Weights of a small transformer language model: no biases in attention or MLP, a variant of Muon for these matrices.
MLP neurons of a small language model. Each row is named by its layer, matrix (up: input weights) and neuron, and shows model dimensions 0-223. Each number is 500 + 25 x the weight over its row's rms, rounded and kept within 0 to 999. Numbers have three digits each.
After each neuron's rows, "fires after" lists the tokens most often just before its 100 highest values on Wikipedia text that the model never trained on. A number after a token or word is its count.

L6.up418:453477532510532464509542480500507522500471485490469490510481492563528525536511523512520505470493487511541506517534460487516487471478436483494502488526499462499466503505483541504492483509542524535495494486523500508486477501471475510500515467536486484501472516449527519496484542496512487506521475531478505498503452458481465532500471509515560447555506461451511512463469467499515511534495490523524533505538440491524479532476518492500490490499482535556503487502500490520502516538490504470488491450482516499493505500503529510523553475493544540489474489484525506465515499530524522537515487512529502475466531529529490525513499520526511545474508530471476505515489489488515434529489
fires after: " as" 19, " As" 18, " per" 10, "s" 5, " in" 4, "ed" 4

L10.up427:540526471501500505505514533477519515534483494502539505528487509494467454476534503525498494493540474540478496485465493524527516490535518538490509463508555506504520478540502490454490564510472484526494491513504514491531544477521541504474530505466494474540478519491526513475509484457520502527468514508512519469505522465499525564541488462519462484529521466514507467510542478532493503517488471497460499544529472490500472504495494497460475495447476466520480502487493442538487515485513473482481536529494515464493494485515490521474543519523493466486517551504496494471477463500479505485497456512461514502497512501509489490511511518441498483509488520545522513513499442486479565474536
fires after: " |" 63, "," 5, " of" 4

L4.up457:478480493516478485531507533532511516498524466509474529532517502547493507528516440467451520515512524444497461508488517488475487467472547501485506470512517483502507494504486514526489476491463474512453472554488501525429507527487511455448489512510484475483496517572518503478482484494503556588489516527517485510470485494495508530507520490494529534493520455473479494518506501473492501522501483525488502510505493471495462537534498491535515508506510457542531528467532464497503488481495515516519470492499509516495448509531531520474491522480525460460502471502499488447529483484505527511490481509477507468479507550518514489524492510485465520507539503462512498465500547498504509534467
fires after: " " 46, " re" 6, " m" 5, " as" 5, "C" 4, "-" 4

L11.up626:506504523499471484498519553526536472529474504510488538515511503458505529470520483449459512515503550515515457466476507494534540492514541453513507517487463512496496469456493505511563489476507530512498482499485470504503506492492507505485477517519492511505518463505470467468494483511456473521534515498523449520532483465555531441524484481509497501515536457506513519491512509488514488497486503491505460507419468485509497492504497486483531512481484483507470486490492584506497475532529493530484499510510473495489494485472497528496466539485526429511509461500499524484493458497506530454496516538477501477543494509519468534480479513508482535541518501517492526484463533533493496466532
fires after: " |" 61, "\n" 10, ";" 5

L2.up711:486504507490503547517467476456524566481533512498522471474491522487475507504485521509514478477516494490504482541465502485490493522515509463523474470459502493544523512510462515478499493519560510507524512498525512478466511513465512493475485487485479489483528499531522506553548479512542530494446497580557489510455490517469515466488473468509526521498519519526521520494518482470483492517450456470518491470528519483524473521500463481493512508528533529477521500511490470480479505501478503537491523481501510510538506500458560495491557500506565503469514497483509491521466493503517463493444459499504534510488538473524519479486501493502498511521530482466489547458492474470518502525523
fires after: "\n" 23, "%" 13, " Votes" 11, " " 10, " of" 5, " ±%" 4

L7.up336:480564483517494460474502478489491525491459475511467494482466505501507543469456544551491517526510562523484491491530500454486520470511495459536488530460505534480542510546547517517539513531455497506505545504490524480493513475480479486472452514468561479484507499503495468489460537518477481520552507531527472476503547478489496484545494501522510450494485475465552522506473478518517495467508504462496542459503522473501500496489465520506530457523494515483482531516509493517519504494510475464497469489506525554513490491512489528495508493487491491454480480518506502495515564503479448491497527487513492535498502451511501492539491522482483494485518519524510500500501535500519472482491
fires after: " " 33, "1" 13, "3" 12, "2" 8, "4" 8, "8" 6

L15.up724:450473496451520512503439514515484506459507495506491531473521486478497516487506484516494481526498501512495485452504491502492504532485487492523489464497537508483492499525534563496536542506509481528543459542538511524511518510513468461475592520515475510505453536555515526455503483502555498492510462546498494480488507511500454543486506495446495479498541535473481501526509510528476494523473470478506521466516469481499511495503497504470527538473500481534506509509501495507479461497501518529522491517478480494510513495515473498498449487517509507506504511492494542468448484478486441488543464494542537493530510517486485536501500508462478526519504513509504480464453458536512519478489
fires after: " |" 29, "|" 20, " O" 4

L14.up93:524541540467502524487498514486496459479566489514530510494505484527548481559495485478510504514459460464519499512463500494501501497503505463485495487495558500477506492514493531473498461498488524481472509502488518464523553474496477494535507460488499493502472486503475509478464518484491512523489493533507526498504464570515472491494493511525492462522508492489480481541519546469471528485502495457508502485529496518507498513517505517488494475542469535503561472526502480543521489505496482531457494465489511508585537496531538509496495525485497470481482530498536484508521511470457482490494484497469486488505438472528456532497535489537464479525492508545513460487473509515479495557512
fires after: "\n" 45, " in" 6, "0" 4, " for" 4, " |" 4

L4.up483:459494512493487500489541480444499522478473515498469478510506521463498532526501521481495511492524488504537495567517532484495473454506547491496511462536496509494498516417499485496512508518441541518486495524470505465448471511514464467496497466511483454458482505500510499503494511485494514514530494493519458495566530476515504488484493565515532501498518502544515534496526510492525508475479520459559510523474477511495517514529478489478496480472497518473511513447513506541498477484519493513540507496524482490465520484518519540472456486483474495507489509470474542508550498468519502512484508516484548478487483484514561477505494529462516487511535514466505531458514549506482510515487
fires after: " " 44, " (" 13, " re" 6, " un" 6, "-" 5

L11.up371:492453507490516536505484485470506477465497543489518498518520533511524512519541484520507461546503454500498509501511516442477486496465469519502482525474504502496500473524502495508536465480505464484474485547503535512504496489499501447508504503465490480495513547542535487503552474500527530514532489534499447454494487473528543497471549504513516495509523518467495514541515481521486507474491534493476512504480503481472499509515561542490472514490479459481462474490466508464487472499531509522491491495491489476463511476524498515489513512506543488514520495546474442461528523479520481500496513446454457476509530486512459512486493466525565464527513485521464507470497524483521508481551
fires after: "9" 47, "8" 16, "1" 5, "6" 4

L7.up203:491531525508498474551511480486507506526477501515468493529512494493503466485517497505454503512511500487522528441488490496495479477494530488500495473471463513515495520475494475451504522513474526467471463545488475490487477524523504493506502474506480556467474451460459532493489525514500474494533444540495459541534484460495511500523464496475486495503532529512494481495551464528502500504511436468547474486461514548508472507489494509507515497466515491541504507499536517493499512521483517561453510479522457499486468471511525490551508494525487498516469464538524508477494488470467520490485524498504476565478506505498539501491519516491544524518532468544511535460501481484530524482540
fires after: " |" 67

L7.up124:483518475514498493536479525531491468490564500512472472513494478508535489530490502516475504518530495481497498554520486550559503541500533469485462510483524453487523485481493508492477450527483461542487540489527542491500503485453485505479484495459513513520485495542459510560491487512577501552505511534527466481515504491478510534452458530521484490539472496504541515559513497491503485515492480505507421509459507489493548494505517484476512468465487504459527534524492472513511505508483490482479506517491474502504498515474503506469524511489520462497511457494500456488501492479471512538498473502517552507486520508457501505546484486512475469525531491482502482517500512500472495485522
fires after: "\n" 24, "%" 14, " Conference" 7, ")" 5

L4.up210:496490462547485457527455498497515557490521504476490523535541508540551546471485500495478536478527486471504515520509517467463507481535489509481489552466479528523484501437464483555504482502489487498493501500498498488479472497503503493467502468499512488475489482480506490495463513541474486490528515475535524484530519477457519479487513520516530497478463451509500521498547495487483511440494457498454488489519515504475519513499453510513513497551464504508485488487505528459528522540517497504476472499523491555497480523520479484497544520538533479499553495511483500495452500495471545513512543483506432495508531489524490525469539523551500512492514509517525516468504489501519529491469
fires after: " " 54, " +" 8

L3.up355:455489505487479460468527538500483557533425532490464502524511464509505526537483519524521533424473486502531492553456489483499522523495474513536531470515477455511508486495511463521444499525501505490499481485513511508500475493493486507533522514510478523489469549522474541497474469492489485505540511502475487523505461548493465525511551573476472443556486506514485498456469491484458503519483495514497506515532504529511545516532490456477518492468472485505492459491506456503516507469477525475514487505500506509472503517514539529499515534499482494475513491493496471493493526459507485506519490521522505533499508498485500537516529499521475474533464486508506505484479454480493500534514
fires after: " in" 17, " as" 13, " In" 10, " mi" 8, " As" 6, " dis" 6

L7.up660:514508471541468476507458567494533470471483490493530469523476470471511528466465513505490491478534524474471509455520561493485465480485485510503477479517531465500511503514511485525496471521491514586484509517527482496500469522479493485519450498469514445486489497478487472535457496484525502500483504460513517497445525502515510461504531487489511500488491531524503494470508506491493508498529525460493501523514452544454468526521508497533479491508484498534544484492505497510513497482536510491459503472493528488530522522538493484495522524538484487552518478527531497546523482525521554452487475505513469488510477527434496499512517549539490480511474519483480471527510502506501462491482
fires after: " " 55, " F" 6, "-" 6, " N" 5, " A" 5

L11.up762:466471519488503471512532488492495450485508520525483526493527466503487489511495472504510473514468499501494543530506495497501493500471476473502557517490511525501489511541556561539511534495488483492501426560516465536496481519478489469506468463503510454499495513487540503468497471482519510497521472495476528505493510503538477466498482489458491504504500541512526509521516517500501511517493507535466545495491508526446488470489545515497482504508462466472520449528497443509522462489483511511539469484459491517500538534464539483515505544489528522479530487516496509525508473485481509529542444459492515484495485482526457522470482494484523512474542480508511497437472463494520486521530
fires after: "9" 17, "0" 14, " /" 9, "4" 8, "°" 4, "1" 4

L7.up690:500482483517489477491526465528492523506476488506481520507500478474482458514503509525472497504524500466509530513454471456518478446468506490500494465536465552512539464515474484515475500514502556482481518492534499533465522494488492472448504468491480540527497490502490536484507519514504503530529461509518513533487451536526488482478486488507543483495499486556483512521491537490482481525492532491525489548509536520536475492506510522478459525447488496469506530490481508530546490500531501517498506458506529548429469493514506512446494502513519512458548462516528514514494453480493512495505491520506526537457456462506503487533497506510508474521503502552492517476487504508467562522523
fires after: " " 72, " |" 23, ";" 4

L4.up53:469458500515498502448504504496489474505526534498480522510510506512475503518530507500519492529524496472533509495502553519484480534492456466538527489512494481520494542519534466553510486511470509541482485449506441493472512461553527496494514508536486457516468516491443524534508509520494500479448520481498496488503497483490512526526528463513494520539479450502510522465486509498489573506517479548539515504462485513476498496531492513528480472481523494511544457545516513473490464515494485450516530490515520521525501541529508519493476505497503459465532466503528525512466495478499484451500501488499463481500502475440520495457508479504555496513514490512483508490491524526506466482452
fires after: " T" 14, " N" 14, " W" 8, " F" 7, " R" 6, " (" 4

L6.up877:481526497494470504508489502472521533531540479492498525514523468499498489503538505501481478492511487516487536537540496503508457548524526497520496471452536501513491437563493493453546534490495520480497519526463528538491548461494491493492500505524472483478456545490527488466478482509554519546492478491496508509489494484516532499489518489480495546484504525506499483465489507492467459511516534464452517486450462501514491492514523517495534475496503437451489480517439519496485496515517563522527533514481489475502543528464550504515506531471492454497508516528469533494530515500535485540507531493484519491476488514519470480472510487495532493479474515527498546489521506493529479491500
fires after: "0" 27, "6" 9, "3" 7, "9" 7, "4" 7

L11.up291:489536481565520508504471491499516503502497495519495487479503546454512499481507480531538506502528500537494459498507483507488518524472509463560491490512520482470508524554546532487479522514436479476543509497510519496552478487484481460537444506475494523461512537506475495526486545522500497511538518493515476512528507458515528477523473496461550502460492500512497489507469484478483482479530473472512496491517479500488508464495508532541537517516498502520452514500534532531519527483454498473507484534470497474500515518524496491462491466474495463477457534505506509510488479494509470457514498544484491468511466492516535548471503455494496476514504473495508542530529467549501479511555
fires after: "1" 29, "2" 11, "9" 8, " " 6, " (" 4

L3.up255:533484524533513474508475506497519498490491484490508519512492503507531488540503520464497482499518518496538482490476491529470501478495490496502458475473482462486476501516487509491521448508493497541541455507549515519456499479475536498476471490521463454463536526520467478539546513534520498503475514498541502487487493464516520476515493503512563465517511447496460504567532499463492514486493548454487472518512537472523489522525472514503467493490533539469533542462484472476487483483483461491522488518505469528487535498501497548471520514487517520552509501498503471490483515489504456500452541482503529465509509468507564512511533526456482513527523490502492514490527463494509483457476
fires after: "\n" 49, " Votes" 10, "%" 9, " one" 5, " " 4

L11.up712:533519505555477443511532511534522490460485476518503468482508499499445518512510464494529527452471478524476491482465517522496524480502508522495518521472494515502529491517495491459488512481498481506477492503497543488477525504500530548489503477505526466471494413529496502494516500536488453504475480520488489496531499481477491492488502476487450518549504512518522495485568497542469492537534460510479503459484469537533486517502482464515466490454459469472458502532462530515492509509495505520516522494494473483537507522545536456472508530464498491537500505477506531526529498497464534500515514510493533532511507509507462552512498559508511456506460485511519525499507511510484507475462
fires after: " |" 35, " " 32

L4.up6:503499482541519465494525458509457501472508531527540492518476487509496495505536492502498468515506499485484522550461518468459507462526536482479522482469491503522460487487496477475483538503481481482460449476512484539458480507509446537495523501508499505483503490508537512490520512511477530505520462533518522515477502508473486466532512566486508452520546538520525522470552489507503452508475524451479517480525473505481474520493510482532526517465472472507487501504541523503501512474482487496515503511516506500501475494516485533492522456513517486468504502563499540506494492480501532543482475481498479465480439520551510491519492544491444530498550527472477489495524467472499535510533
fires after: " " 47, " +" 15, " mi" 6, "-" 5

L3.up796:537484522503547487517533484490480511508488470484508521449476456486530545507470511475510489506493500434462481499469497460507499513502554502498518526445518509517472520517475531458503477502542475561496481489522469506471509516484485521518479477534509496429534500491451527503492563522511487496526492483490505478523470503475525491532494504498557448530500521528498494516504499510502478478517493461492485512476475509517510502512474498511546518517497531495460516509539535474516525486497467497506455506493487507474512507458484501445492518525507525521551506504461493519527552532485540459446482448517449515473486498471505514528525476507471501488490496485519532491497461499504524518510
fires after: "\n" 20, " one" 18, " a" 9, " F" 5, " " 5

L3.up141:519497509505509495523517488476438499450547513518527509521505538501511482450501542506482530521494483458496516508517529507506477497481518480492486483490522538529454541492487511498466534520487489546529481513505511510495475473512481499491457504503481510545502503508511490466501546546486497530519457464548518487467461491511509499511518516492472486511498514516497500521524491495489555461507542478489472499469480518545520468498515491481510493498466498485528499478536458512495539515487497527425533491487486493470534478470477532459469457535531476512516507518530489501455541518497527514469509482498514477505469456493453509526508474448516478524445532535488485495458455549522490502474
fires after: "\n" 62, " Fe" 4